Weights of a small transformer language model.
Size: width 384, 12 heads of 32, vocabulary 18563, 30.2M parameters.
Training: a variant of Muon for these matrices, 313M tokens, 9537 steps.
MLP neurons of a small language model. Each row is named by its layer, matrix (down: output weights) and neuron, and shows model dimensions 80-335. Each number is 128 + 24 x the weight over its row's rms, rounded and kept within 0 to 255. Numbers have three digits each.
After each neuron's rows, "fires before" lists the tokens most often just after its 100 highest values on Wikipedia text that the model never trained on.

L3.down691:101125117142090154102136142162108123102131142144087091103146121065124143103123159115143125088157130151141157157101109119117101121141137094121169120115154116120134103134143098098139120161083125134126126168119150163171125091152131122126119129124118159120145123109072082163093091131151149146103164100127147093135122153148172094162093147207108140136143153113129114139135138113117153121136132111116104109163154166170121082139091149154166125127103162084109082136174106103151116136143139090158114111122133122120159161129144109106147116130080135157114123106118153099108143097137134076109156143125176151097115123135142124106133135111089095130106116138120119135161124119122126121123134111102161101155117150115103121107146143168096139104143148161112118122140097099119130143131168
fires before: "\n", "\n\n", "==", "and "

L5.down911:183124106115135140090109112160082160108078108148182106123138150156132100131131115129162087094080129115137134118131134119157088163136087104098128134147128127148130131140134106105131135105151165172100124098152120121189129160151119120131164166124162099126163138124164118128165114137109129121128160130068106134122110142147092136178133114108126107139131165111111148140143128085095096099158158165107153146122131102104165108169150132128130180139106114115156137093123143151128127119081160105147158147155110134058179085146117159120115094157138115143119145101119126158080120131171114073105080159118137092081124092148129087090129142082151101139146129085103143132143077140130122124121135153124094123140130131120135137160132185171116102174106110133184139101132120102157089124174130
fires before: "- ", "| "

L5.down1109:142095167109141153105080116107134106139159099140102176115127094125143132130132147137114161145167143107101149108122109150144136196113134127086094103121161154112111127122104121087123086132132112113144114155108131136133116101167111129127152138140090130141153141128137094143104131114119148149120122138147151127100125113097127162112127145151157124104167097127130136108127118067111133116112123188084139122154127134162103121137118149145164152094140146156161159075139163132097154089168150149147117111113157138146109141157113127092116117131127157122110103130128133118125110110148134117127116135087136115119135139150121146084153140152130139110135107159153117128092130119108119174147133141129167109152099102113133133139172130137150134099101103133121135116122122027120168138113145
fires before: "the ", "a "

L3.down1220:122123137165113150103134124181158097141181137114107201093123135114108111081133099137127135112106137116143117155122177133117111141163110144110139120127115133126168105127169152109169119106126189138098132119118077132133105115161177112159132118153129171152162079116151127120168178113150117145152127142145120126139116078113123138145143104134118123118105132115101150160130148081144159096108109094138142138091147105161125098112131138127126121155148110123144138135113155116105115137111154143104102139155096125124084116133106117129143153162155162115140164135092114138104112151143134118090100059134126156145125136097135115145079089164136145159132150122117097157176128142115148138147115132079089105165120143101165108125115103081139138149142114101110100144143118066119139139098111
fires before: "| ", "of ", "the ", "a ", "Beijing "

L3.down1267:128123115162132106081120190092117145092132153137141158118103106130126124077116173166122134116161088126126119141142142104143125130126163110126090152116120097156133154096120118123134161115130131106169152137149139130151109132094127142116140130109146109163131103134100077151143145102104162124133130104147128136123135091124129138160114113130136134133123140133167121125112145141130114152151143108087112136099181080112143133135097140128120141134146177110132120130115121107158144164119181127105134118137116118149132119121098177136137150121163092167138120130115126136123128128155129145137160147155188116142111148151107116119092162121111087138166128173152129160136121109113144080149095153064150153164084110175103109074156118131124073143119097144111105120125084137146136177104103
fires before: "| ", "|---|---|---|---|---|", "|---|---|", "|---|---|---|---|", "|---|---|---|"

L9.down42:149118094083110089114149129109127145145108086092115149093132157096145165159151116142117142094161126084103090111102129122117143106152121126126110149180177136088124102107127145109126132135164142100161120133116152119137128082105085128161177116153112115094131103132158134089175137145113144142133161105133128138102106138147139102143132107174114117136128126133136135126091123110154144110116131127144114154050176124167122084084138123131142128190150183104104107164151148128075142160166154124149077137135136137118133122146113139075100105144145139090139123113111074170102124129140087155138117133131157117159159139089089079168142141140177171130144131149139132101125131151115153096124119097118147160122132084103140157116129118104110158125109077144087062143127109125156119128146149
fires before: "7", "7 ", "8", "8 "

L2.down392:106135137143112132112113136131099126145141163117111149094115114093147129117092117135136125173181126107130118137134125115165166177123107118126107101105113102117152141133145143143092108098143142130153161163169132103130141065134132107110098203141103138176119162167111098139152116112121098121100095111122128085142129140203121161082175154145142135111170128144096151140137134150104089091161147142086154134150155161128104127146138153115130125144111117084151108062134158102142150100123135090161154149124148134112133137103145141162161107131104078136134065129146161143099134158107164117180106134114110106140169116120081155125129107139133098150108125143161167114168154128081105153099113110131124098163164120149108155124075121127133127160131129131138111140163143097100123121150117
fires before: "\n", ": ", ", ", "zone"

L3.down1011:168130158112141155173080137137183117116153153126112098128122121123111111151131146167107114137136139106086117137138147104082104089077133179159125135136124152113136104120096120122136103137124093123128138121137155114133154129133154114114160138176073098159166171113074149127151155115103152141118153120141176076130139098114121169114140142175094111085110129122146118129090118125056148160106099132106103149135129145100087138128153117154126144100144154144148119111134119110146129073184144123122122136169144144144115155135136124121122125151123139120149118133141091094142121112120159134174125125165143140104111120102144109121102159137164091078111162064101083141084164121122155117157143147138181117137147127122144126094163088142147108158096124137144131124123143116189156083182185
fires before: ", ", ". ", ".", ")", "==", ": "

L9.down1006:101116093112129133112126124140154140109125122104122111109111148091073125145120143151106160131121137123158131141151153099147157142101116143139134148125134131108116141130170122140132065138146146143118081130128147118139133114110159121125137169090131140110126132123146109147113112154090165150119123146169119141115095178169134141105120152145131138125105142102141139133151170145124180107146180072135132150142140096116121142134124157116124141137131135163139132187159120147167095144135141167128108144118138113118080100119128122165096177146115128120140138086121117157131115109169143162118087143135055098116137166110119111100138147123119122095139147100172163135133099141127080127141130123122074133096150153143138157103100142133172138122149101108174133158171128160134080132120068
fires before: "by ", "to ", "in ", "as ", "for ", "at "

L9.down1333:118115162132155156164158123123147121122108121151121127092119150173132115123142152135097127116122150100148124132097171095146122131104101160099110127144075146156130150119119116137123102138130090130106121167102137132127192114114133086144150148114119136101144081143118130107122116099096118126102129126154129146113139184139104117167115118170108143147113125142131106087135116104111112117109102143140175107139108138128119153086110134089146184153111131111132098134141118143151095118093142143094072124131161129115158160111126104114159138114125147089132130151140101132120150127122115148099172102144112124097116078156142122134123142064140139109087124157114144113099137167104126103102097132163118100142165146128166180127115109118168100124127112152141149118128133178127091098125186
fires before: "to ", "in ", "as ", "from ", "by ", "for "

L2.down556:138135126154162136119078195074124069145102142166086106120118078140159141140119115082148156147150122134126137122137143120142168151155065123127114149149096184117156135094132119151141161145156120149142126141117160146074141104132121150144131110131194122117147103123139081127104117142129135142132130128100197133124131136153124122124155141149132122105094105130120170120129158141134145116128131132138105119138146085124135112116100165097089187133141141152126126126120142154131129092094115091137164140124116127140151155183096172125114131156120153106098177129117160168148118164105095106118155119149127114112121094133131123078121091136160139135138138098127168122167167112119150149150111090115070150187117151134135138103146115163164133143102123105125133153170099142102088135157092
fires before: "==", "\n", ": ", "==="

L2.down844:093127131132140180105144155175162102155152116154134163134153115124125158109123106102149149126073124144163096132093089122177153062116135171144107113075147148105133109139130182171103079114083133142144130107144157127138112133153134126175134171146090134165131111109109093134125135087097119138147136124138132138135126144113177150115102167135106085142116149125159109114152131136165108116092137147130121098129103143127101191147114112124127128173149178127085114154147129121104144062153157146079118125126153142075122094150164121135136132104112114166130133136130109135136145158181125114105162125160151142113160149130082160112148162114091146107105138089119181111138145099128118120120117113108143094138116141107104121130174116111091127151131167109127118126128081073188123154132096
fires before: "the ", "S"

L3.down38:113130131145114135107078117129172108172107138104157153121141140157149097127101087147157129150094124158119155113089171116122124119157134134109124111129136118124104121127177103161119119129116154123124115134153116133148098163176127124158118167119135114085130084137110192168152146058129099133121163089154118102139137129136113148151124175160111129136125140106155115142149178107097145133165131110129132139131134115111160120131187110141120154114168165120087143155158153107100117144096110115100094145165140146119145123141125150129124081126152178120145106152156135118159146139158173112146102159163133082137139136177097105186125130136095152085149154106097121115108134132157120143123122148156135133122160117111157109136129153118145128125105119104142116170172165112153158177130123
fires before: "- ", "| "

L5.down637:159093162113156099105024161089118133119143134164125103110164132126117119152193130141077108118116098131162161086144128136144101128149154143100100145151140165076118133125125131167168064156128126142141152130118140143137116152110116125140188152176115101129149184144137131124168169142079154127130134108123151143129141153138147131118101124132080121113128157182129141137097094154117137145167150151179117077163104126102132147123149124136097118135139136196122132127134120100136138117165126105108112141089162127164141108134152121174159136143107082122127115139086143136169150096117113118165125102089159105082161100145158094129112130139155132076109102120102152163091153155144095122098149123133143119105117119118106130123141129113097136084148109101114117121150123130131172116104118
fires before: "| "

L2.down1461:103111098151172131121181110093118137147131129121144143106144130091083098115138136146158180109168138126150104156119142150121101113137154172126133106147116159134156156104119114106145071101171122097139139084158206109202157099132134120096177162073145096163141146125096112150128118094132132163124144078111127129098108104126128167117090135094120158141108130135156119143109148122115094124115089122151090131139123146157119123100152075104132088116092176144136106130128141148169106128188126141129123132117107157114112153139144167132124129149096163088159132142119104144108103123106132143140121118132141156180132160132157143126131112103153145086127130131140140186165158117146121173118152120116144167141127099093122120100124135128113133121109138113135123118153103120109130093117156
fires before: "\n", "\n\n", "| ", "=="

L3.down976:123140105127116140092121154066095145151092128160113119105169107125144109080159139049141121131124092111139116151122158129148121129137160118159112139137158144161103122120137134092135138113113124150137144126150143137129129112145111091155195135146117084149110143107068138111121124198133154093119109091128109091098152149134118122133178100144117131131125109155133128114119099102085136099082140080153140134160138124137143094137181082084166134153111175124114083135144076099116116113126170079144107122137141122140107136142097143115087100111123100119075139124122101108090097118146141166138129139119071123137154132121101136132104083085060121146113117146162153128115143126112130068148094145126150150132116151128096122131145157125126078130155132151117138124139146149136118149139125
fires before: "| ", "|---|---|"

L9.down8:130145204123169111137142143134138090137144139116151171119134171108126120135137072137145143157069108061122101137122152146143099094139176128084119145124149141125141140161140153111134136151100131111188119136104120122131119142162154151128136145113094135122161161120130156111137169115120154120064172129136124123144124131114084152134105136137106087145139151102098141151141149117120110074131151141095101120136104125126157121113136132124127126124102127132188116191158114096143135081116146138121154139161113128141158139142146087163155162129157112089091135124138107107128145124134123119129213149135117115115095140119132135131135133167150150122122139163104162147137143094135115176140110117114108123146174167147139096058131098129153094120119173144079118135147144103137134122105126
fires before: ", ", ". ", "\n", "; ", ".", "==="

L3.down250:088085139095124136092117125148152130104143107118138117160137093133129080135089115128098105147088149108129171127083160159131133180125149112179136161165132122174138166140113091123104100127131116102148134097137145158176137148102098154122166135157181121122117117160152082114146139138115115124094097154156129166139157145132148150115124154127130131116139110135127121146135113103169147120143115146083112115086153176129068140139127116130115131140134160120070134088105142126134083084132133131117107129103165136174120140129116146089159124161114078154111095152142102114171121131118147136110111143113152119077083135142172130137138134132098168109100119107129165132117175173111159150126103144115155136152132155125128113106112158145153078121129111080130155112153107113132155123138115
fires before: "\n\n", "\n", ": "

L3.down319:121136129153132116138130120145098086123080124130156129143107137123138121124093150130124132140128094159114111135110085167158109135113140084155125140127163146145123139130120094156117158138119132130155117118162151128167160105098171122158130117135126163145104142117149144138126176116084137138126146149090120120130135125110123110125147159121141150094176118140101151121121122172122147099175112124113141117120088130133081109143114143149100123139111103135093130143096110156170142108114137164159143174114112144132160128115129125181160148157138123139129136131063112184107149136152106126153104162174101086077108111114145119164115150124155158097135071085157096096131107113101132100170172119164131115158153148115138110137160133126138099144080085154145103120132097133180155089127132
fires before: ": ", "| ", "'", "201", "to ", "on "

L3.down216:152096111099132156126084114129132129090139152147106168127151125106149125140133133147120128135143101106141114092088141094118149167135109115133128158143151120169118136126078103132141115102135092097143118106172118111118077132081082130099100133132140081150151124162130126110167134110095129124140141133141161128107196131122146131074102123091131089140162144126140110115128146152113169142136125124084150129150140129138112117145151129141144167105088134162089130076130113133107127135116196158131108187202094140114107124163112129113106115146109095139107115190169132114156155117142145124193139123152147113134161155116129128101166155132125130076125146150113150148107173107107111146141149124102154137153121142090192110135123156109139132171122116117099155141113144125122137112130100
fires before: "| ", "8 ", "0", ". ", "ys"

L2.down1412:106137112129133108129165166104127080176112137112131157143129154162160100085131101085153141110101168103148148135138126108091105103156126149143127157106138151123136129110125147122119132109160148159142124140135122118173104158169131109121170129094181125161128122124093140108154088109092108150099139167121146158127138119104151113151133123120140118101130155137109131149124124162167145122116116091109137142117123140126119119149098087132146183159119130177179107129090186181175160145089150123123106113074175131137149171151114123108154087133182169098135100129173120138176108179135124085118136130151099129154114070137130118075146080137149139144136116170117123131135118146128107133128137133133107110151114100137108139113139157130160107130168079116115127091119137112119114144118115
fires before: ": ", "==", "===", "\n"

L9.down1211:138140134132139085141153124146126172099140086145168109124106132126132136128148132115096165138113099127155142102143151134121193129128134120128088137132134144161152110166132096141137068117142144095144093124109106134097165097128139154078145119127165125105144084115116145099120149165147123127114127121121132132128113142147100102105137174173132160154096118095124120067111144127076154106129142134128171113151132128154187137114133123139173177114117139138167094083177125168141121118097152106152132164109146121101128145133132129141120118099115141181145131132136132176162151121138126134160129116153168134134147124167166123119163167104123113118189177136151168093116132141099114122108124137136169158125140150097133146091165163139169124120099155151133096145092117145102143084133127
fires before: "in ", "of ", "for ", "by "

L2.down446:137148135143145110118130141125151099144086105158109131090116121150136134132145111149144115094133096075105081127107123115152095130126124109142097117117095145106131165118125128135134131112114146135129141073119115084105084138105139096110105183095131171172145173105092143142135144122144163161123132126160140146126084113146101130089154105151120140105102112119094132137122121132140110119104137124171120149134142092172096167106161092139113117125125123131128096143113122089170109119147122101135160092086150153123119133115129148128133146076148109125173146128160125100111205097120116134079101112124108145119144125135087141128129123125093157131069073099131104138160140154108131152113132136107101151123161132110146120136113138136105106084137094093139123154120148052149093150157152
fires before: "- ", "as "

L3.down834:123121161092152168132149137143156127144129137068115136091141112169107144097129097137101086144103129152109137126080137146120139114132124140164112139138097109127144122104157137106142183126167109099131104188117131162073139144162131133121124104125149121099140135138070072136183144124152133146131150122114116129133169131116142096113085108189100131125133153152125168107120144120132122209136100122136124143089151136104071116177159170124145132129089153115133121158080146115146110152128131171120137165138148147114101144111129113131150091189119084115104143122149121168115145164107168143119135111093140133146086150142129122121076124102117105143148116138148186171072128113098140102114087146119164120125107142114125133094148150133152131136096123134125129156158114095158103087132117
fires before: "\n\n", "\n"

L2.down551:114140138110128139126117088122110149135119153142171116134109083120160151133151109126074118125137090127139075153136133104101137084131150122070114090142152151118129144120135118136104120161122124136134128094151154118105129111119151143133146131117076135124138119099146109140155107141150126160108118103121162135136172127153111123104138112126154192135130104111087194140087107157118154125151130127082143159113172148118128166111101085158182115103133115119206143142123112125122108116168094167145134147140119129122131144087112127131134116137085106152160136173111169094115125161118160126158114103147156106128162130106131108139111152129130153096107171077127136145106119113119179125183161102170117121149141162107072165111123112078162134155118096115145119117113146146147122108144125
fires before: "| ", "|", ": ", "\n", "==", ". "

L5.down1415:100135152103151137166169156109130110082120158119081150127136181126106114132135100168085144115116132119134150148190108098123102104111121124076145163116122111139141112150149132115103102107151121119134102143128102112121123128135106134116103124118133105112108131183103084098146120102098116148118180177133132136124155176102103174135089079145128121165145103122159126158113079089114144128137147127132147143096143125114115139171118093110108143134156160150148164117156124117124132076142154168147100136160162141093130166111141116140122122123085130098126164126168120110149070192149128147171149124129098109090107128110144142131127111133136092098131124144143102153181136126091133124119106111115140140150066160134112168049159141108141103116177136130091128141115124086142132168100131
fires before: "| ", ": ", ". ", "6 "

L5.down757:130148124110122155138130143116107096131134060106113133089118118101138143118112117132121146142149151100137112137100132164113128148103167144130122121121148135123151108096074164131104128119100122110097121095134143116111099096136221090145140164135118108162136164091093124092130124171115141164126158159121125116137145104145158140085152138126131161119127152139127126132118114119083128115109124169112130123139105135126104088133173151125145115111126124100166115097112140096117139093165169153114136147140136106150112130118139102131162121152123138127136125103132116116136113151116154147117134158162130151138105136091141116131133109168091121115177166129134162189096087167181094158093142139090137133154141112105136122066165121171160168151140140151172129121152096123109166157119184
fires before: "the ", "by ", "a ", "in ", "as ", "an "

L3.down344:140123144127178148131144156106133149168170131109130155144142115140093142149087129144141177140117141077112123133120096146130168118088125143096108136114146117107093102116099147129130050130153168096103106128121132152091159149154155116147140171149112144153125126151120124129189157165067133119159138162155110092098176156139139135149180103152170147153145176128119148119140113125150131103125112184141156161129138118127113109172147141105132116162109125137160161126129122126070136118104146139115095130140115079132146137106119129088120185114135144096136120112134140147102103110151130124130118090140122127102079131081144099157115135113149110125131153120135110175137114131105080099130122126108127161135087137130131095113166115114129140134108108138172118130105100198143127173109147
fires before: "to ", "by ", "as ", "in ", "for ", "of "

L2.down691:116162125141132124143086073125086125146125116177164118168147137154123108131118170096113078125116097157129111093138092148124122119139142137131105126149112141127107080144096085146141136133192147140120139076140182111158167129110127122143159145138114137109087123127144125142145131108141151123111138113123148159129125151129116143111098116110145142169128110126145100110115163116092071146120111130137158107114159104151124133094134133105131116129089145121103135114098126099112124090167084141162130103180168122145145080167135110175152148131099173104131149163127139146143127152091144149182169113073155130164153086124115123153100135101100140087110122142119144148154071171109125103121163117085145117089135165146133145154144109113126131132107153152127150116144133168061135139163116
fires before: "| ", "Republican ", "Democratic "

L2.down1480:140127110130133115139133108070125112123105176125136137145132134122101101134170153142095087137128132080136094094134105089124090170102127130139172143124113118112145111103101166150118139111108122121163102126103148123167102107145106155144110132089087133137113114126185085155128132105116147123113110122117069136146135144134173128149135113129125086103101116167153105147113137147133144127107115096146135107127150109104109107112133090126113142130107129057118164146113178122167125149179103175104124068157071125110147149145125140124155106156094177146101126161118160111157144097144129075118138152154122149138100143150123119148132148105158102173089154124143135115158125092133155136131145140109172085125150145115111120110150134100133105146125136113123154125176116103190111144157174
fires before: "| ", "- ", "F", ") "

L9.down1483:138146133142143130160181138137106127142105119142132128132151095170109130173106123135129157130190113113133129131124124137165113139091119065124112119164127110135138165123118131123104154092098104160139081129157157138124131055134136129162111177097129148168096123114098131137154115107117129110158152096143118135108138145131118168196104135089085104105093116151135123092135119109138138088112169179151129177097128126132107145089140136125144112166176125126113097131147096106156138120125155131131128115121150119092136108123123121113120087108152151105115158110119079142132126143129127129073140134094097094129118144094113114077118118148107158113131154115109131093102116108076197112098137118120134109120130179129143144131191137094107165089138135123111149105121121109175091118130140
fires before: "2 ", "2", "3 ", "3", "22 ", "23 "

L2.down1249:113126154148144121120094119148105154081107184126130157133138082146126135154150184149116137110124114120134095118106106111117095156139114141117139165139106113124149144148119121107126099147128098125137155173126167139145117138138118125135187104095127126135107144125102154087127118095163109146159089129124103142162139142164132177084128103149084102130110124112124143113140160134183135123175128100108145155142147131100104136113149159196157131178117135180130158089114159110098122134118115139082126126130107126127074139139132107148150086106134107093141130174078128146136135130081159120180111155143129131119129090126139134136161108080130119125066140106123176128103132136097104142121156104094132090071113136099093159142141145131106160107110146103134102104101128142115104121105135
fires before: "| ", "==", "- "

L3.down1136:121119128124163126167145130143109087116162166109110140114101152142143126093120104113168158100120115103136191114136162101168151085165096120105126155114140145089119103117140091124136108133128149181152070153170150121098155137101116118156144142098125149105131118137158108125121158141142150107113142127127106115148116140141112100096109124125101143122138164123125119115111106087128148110145139141151127158147132146148113137127151152127120099163153100132141145083122115113132128130116150165117141139097117076087110124164146074142103114168121173171114127108108153106066097128102108123095117137070102114125146110125116095172153114125136113127179125159147114080161109078153135144139150148107099142096125114124127139113120161146110071102128111105100141157148099147144171128121136
fires before: "| ", "(", "– "

L2.down270:130121152160090130146077140172135083159120147138117107118122152139146150128153126147114103140151085109106109141106184100149172117133125124123138177136150150125127148083112130109121139091165133143204119069107136122137091169145123158122108174126159135117160111158133129121101131122104132129192140127149145083110161127125163150162126119111112128145146144083130186172144137160125119148148129101112134103070087136139111105083120102141091114088114103176126142145113127125135135091092103110156128100118143121130155102130161092130153162120135104156136128128106104081132129122111147111100109110139111116117091129168128106139136121086151121146112142108151128109112156114096126166143149165148150129123128143139137096110115118137177142086141112077169134136145168132149087134152099
fires before: "- "

L5.down1431:128102116083145130124148097139098126148133140128133145151116177143141105119144163113118168117156180076122149132129178123139119156111139144140132130133104106171183133155088152143177117108113120129139097108087175121105139132141119130164150059120131166132095100152111115115110109113155137131118156164100109123139144113128152122121131119137148140099144096102143092136084130171124151110164130087125152136056140106061127169135144125134153157139151172144126126174144100148143139120106148148141106138141108117170091165118100073149129117133091132109123122149160151144124072069109139140136149172179150113084079146129124141152128102111111103100106121117128141132133125108115109115116104099101137139115120124102134091109142144113145109107129144068114122099137158123159124135102152
fires before: ": ", "5", "3", "7", "3 "

L2.down1312:134166118138128142151136151166173136152109173170145140075156139162149137120156110132169086119142150116081136149148118158139103104093146137117115171154137156107147098141132130118164155133181101096114104125136136119117107130177111156175112108132135131171086097159124120079152103120118107133146150119163141113136118138150105107127126134098134141086114122125120098082129110147159134186186105127138085112107153122155130112107128099137070109112152132123136091158100144151192150152114152133128168122136120133103109112112132132137137128138144195135097134117120115120145131096153123087118114136171117180110135107121057085150138141117159128118090109163061105110119127149143127123118146110147141119135126121115115115110129120131117154124167109124162153091107113096162112168131154
fires before: "| ", "(", "ach", "|---|---|"

L2.down58:122161124096104100135109114131103126158113098085071138109114131106149116109156133112160137166109164125091138117117108138149154168145160111132128143143168092128123146136144178128124119102109143124140118110126150123116110114111133134094123151144117149160175128125087110160091147074076123143108124084114136128095129113106122168148117171151158149118116128164170128132132170086106142097102115158128156111185143129156135149104143166113133139114125122141115127115140100112115087150140112122132120156163139139120133130165170110157109102143174154102155127128170120126117154104121114119127152128140157125112126126159109103106152150130091157124124128116110135138160097136133104133099151112104162076097175145074141136112143124096151154118140155126142144170152064088131143128150180
fires before: "the ", "his ", "this "

L2.down1462:121109081166124112136108161145103116120120110160126150133187088133073162112168179102138107082180130079094156118136131137145142136090130111130130145154106156125153110097120108141123124117155103126201090090116130161130124140106162122116170112114090132130135090135144146129158133112147155144143117131130127151105101110116162118144139116136123156099113136115158110154164125176096137089098158139129165112118134073139139136119161107118103162143115152115126125185087138124147135126079114068104110146070084129122112085125148121099132132176140135147079098118152126118103132123122156117125143107131135086127109114126126128149101135151131135123096120110132161107156121124121139140126153096163105118082127090131111145147122145138133081126090138111167140136153130116137117157144153
fires before: "| ", "- ", "Party ", "Year "

L9.down711:146121137121148139144109184157156127128102136146130134129108148114126123132128197155133096178120138104104085104126106152166149122147135145116154064188116145146144142129114123130134115104075114108117102103141141113126158090105135117110128155146113155119142136131123136102100119148133117138149136110107103164151110109144126138205143098148153151161102138093121121096122126153138104150151142138132144111098117114138134118140125126168124100072092179138133150099120131114151158108119135120093079113116120130161110098104069156123174149126160095089141122125140129181102162157158091158096157140139119082074098113156160124112106138128122135069133143134152088116101121130122135114113127124122151076110154102142138092148184139131159145147093115154140144150175138140137149129180115
fires before: "to ", "in ", "by "

L5.down262:094126142153132130144154142114164131150120125127140141098112146113152141141129098156157117154145076139148113117146105116164110133075151129109106077145152119094111135094157134120179122168103135049155136142115152139117125113178129067148141180121147109133129130100133152098134164161132119084132126102169097100156127139142106099140134168108133120102142109101143132134135124100126102138123109132096154122105125125149148134130122081120122147136151118156117143095140125114098120147163159128159113116165141149112125104132176123116116130096117176134121122131135096106134099083129095153144120133140144124128142127144081129141135147134169094137109094152177130143109117118141163164132138121171135124055162141111150134110120136158159105135123157135111128088111132143161166154112090
fires before: "| ", "|---|---|"

L9.down745:107118172104130180105115106174123138140161110115152086141093133138126135129149178123117136100112148149151091129146168150120115126140120130111181123147107143131149151145122127110112123142121149117136117147133125112103100059116148154159144122150137134137094163101130096084120107136117123157157157130096095110149143094117158161113162155157138146126126134144163180119149151108083115089146088124122123100129104143078133110113119116134116141146108159114089141164156140105160117192150184133131100115125148145117141121142124101145153165133164107139191163133118151125130118135148122115117166146131152075096127102102171113124156150117123104131130176106128086156157134108129157139127130128138137123181110130116165137110130124112122154205084096091121085121149147107133112138125149
fires before: "5", "6", "6 ", "5 ", "7", "4"

L2.down1120:092140126184144165154129129153160112146146121128133087110148149115137140123117156163116144120103201118135169166132144106139140128114130101079142128148119091143163150126126131125116141098087124143178118165158141152091128141112140104176103106131154120117102088128168127164118154134117144132110130141155152095124107151121152133113127174114122100131140138114152087141152129152131112073158107108090137090152105123117089103125140127108135154158139143103113137119097146134145119129144098109174109112129120182109090134071139103085115132082161111105132065133128106123136146132104133080100133141157102142117140099163096118119118131118127154078103107133136137100145132125118139145132124138137144126134085124111097102112188142110126121107162112125061161119137106134145114112127110
fires before: "\n\n", "\n"

L5.down595:122152138117144131146107130127128117131169114149112145150106136109120148120102127142155096142166122137150140080147133166154112093176143119105172139135141130140089140083142115188133126129163103108117127129136144111140132146173095144128137145123096131203114117101135127149150125131125093115122092138140119124135140145163075150109095137147120092164131132127093159161114153088160107129111133123151109121115116120124099107103120155100155152119104090107120135132142112179148122146122123102157138134176100162158130067112148150124130132141135177099116148120142160097101158114139138115134147113127146160164114146115114104149091082129125126104105128146133132095130162087107096134133139076145123163117077137099163085096116169087110145140097134147112104177116123143181143081161117
fires before: ", ", "in ", "on "

L9.down65:132145107174134117134132107169128119134134135164147139142155119130136114159117152131136132154187138088090107124106142132136102132125132121129162098091090108131175089086093158149127128140115145151142107130144106118145126070189119147116116111127128119135140155149088161194118103150118124100140161145135131128105094125123146130154119152128153138140155124114144135114134109120108119118148164168122117131115155138113137168113112129129096110172126106109086136128137098100150121104143159147149142141105151119139120166136123137196136106116131120111141125113114119097150179134115116098096108148163093118156109133143106150072165129147133138122176158148109142116149139142106107141113121120116134097141158119189110108107163117132135093143154096110097085158148171171139102136116114
fires before: "3 ", "3", "23 ", "2", "4", "24 "

L2.down1260:119129095138121129084147130117059123101095087113124110161118127146134133099087123105142118133135110171139120113106140139144125167154109125159165128130094135146138134112103128154101102130154162149165145095187119157135132114108141140140128138086129150138138138080138108117140126118108137135104117088157125126133145078112137061161098109132143183125099115126132153147159148139147103163113139151104153130160123085136168154111121129106097123108130180091149129075106139106156098166078139147129109145103110156095138136101118116153135108163123159093134118101107157113151117106140092123099156143124128135141128138146156102154122115136126134094167100183125138119113098093114103141143099174126123105130103126131161131128136136183153155133120085158099122177150154134104143116116116
fires before: "| ", "==", ": ", "as", "\"", "==="

L5.down192:137133131121113085124180118115085120130103118145131129126151112088125117147116128130125167120155100153115106117119110075127116146122106144125119157121142161114185184137129116145106125133154100106166126121111134117114152108045146119123158149161162142127082120138104108125129120121108128087134111150114143146132208119132141157140087090145112094132121104130117109129087159133120142132153130143185095107104167128100135105102123120116103119151092137089123140163103144134162128153156098127138138112146120097128161173111109142148127149111128150108147134092133100148166126144142102104137103143142170154131154162129118090137142117105135124130156118163132126132150125093121116143156119176114143112094118128149141183164133121118158109168095088129143138128140142146108082167210127
fires before: "| "

L5.down383:114174160152103164166102113116121177168087143078136103138125147123053103107143098139081134176127132096115094114155144120136155134156051142111126134121134118098144152138097105142142148113118111136104166138096157164097133142106109141099115130140137114130143085178116120104145147107109147165137143127117130108119148112138158158097121142150113140131143111116160086081101133140120131123109140129096083079124118111119114127140127132110103129109114134125145160133133140135175140129181134117094102129100152170109108107139107132123140128130109134113112122138139150174125165100119124151100133128139169128121125107143084126129103157137123106129199139160130076141161099102137156133153120140124144095090163099129141091143142170095143121128160110093133156139140123097118140127168128
fires before: "- ", "the ", "September "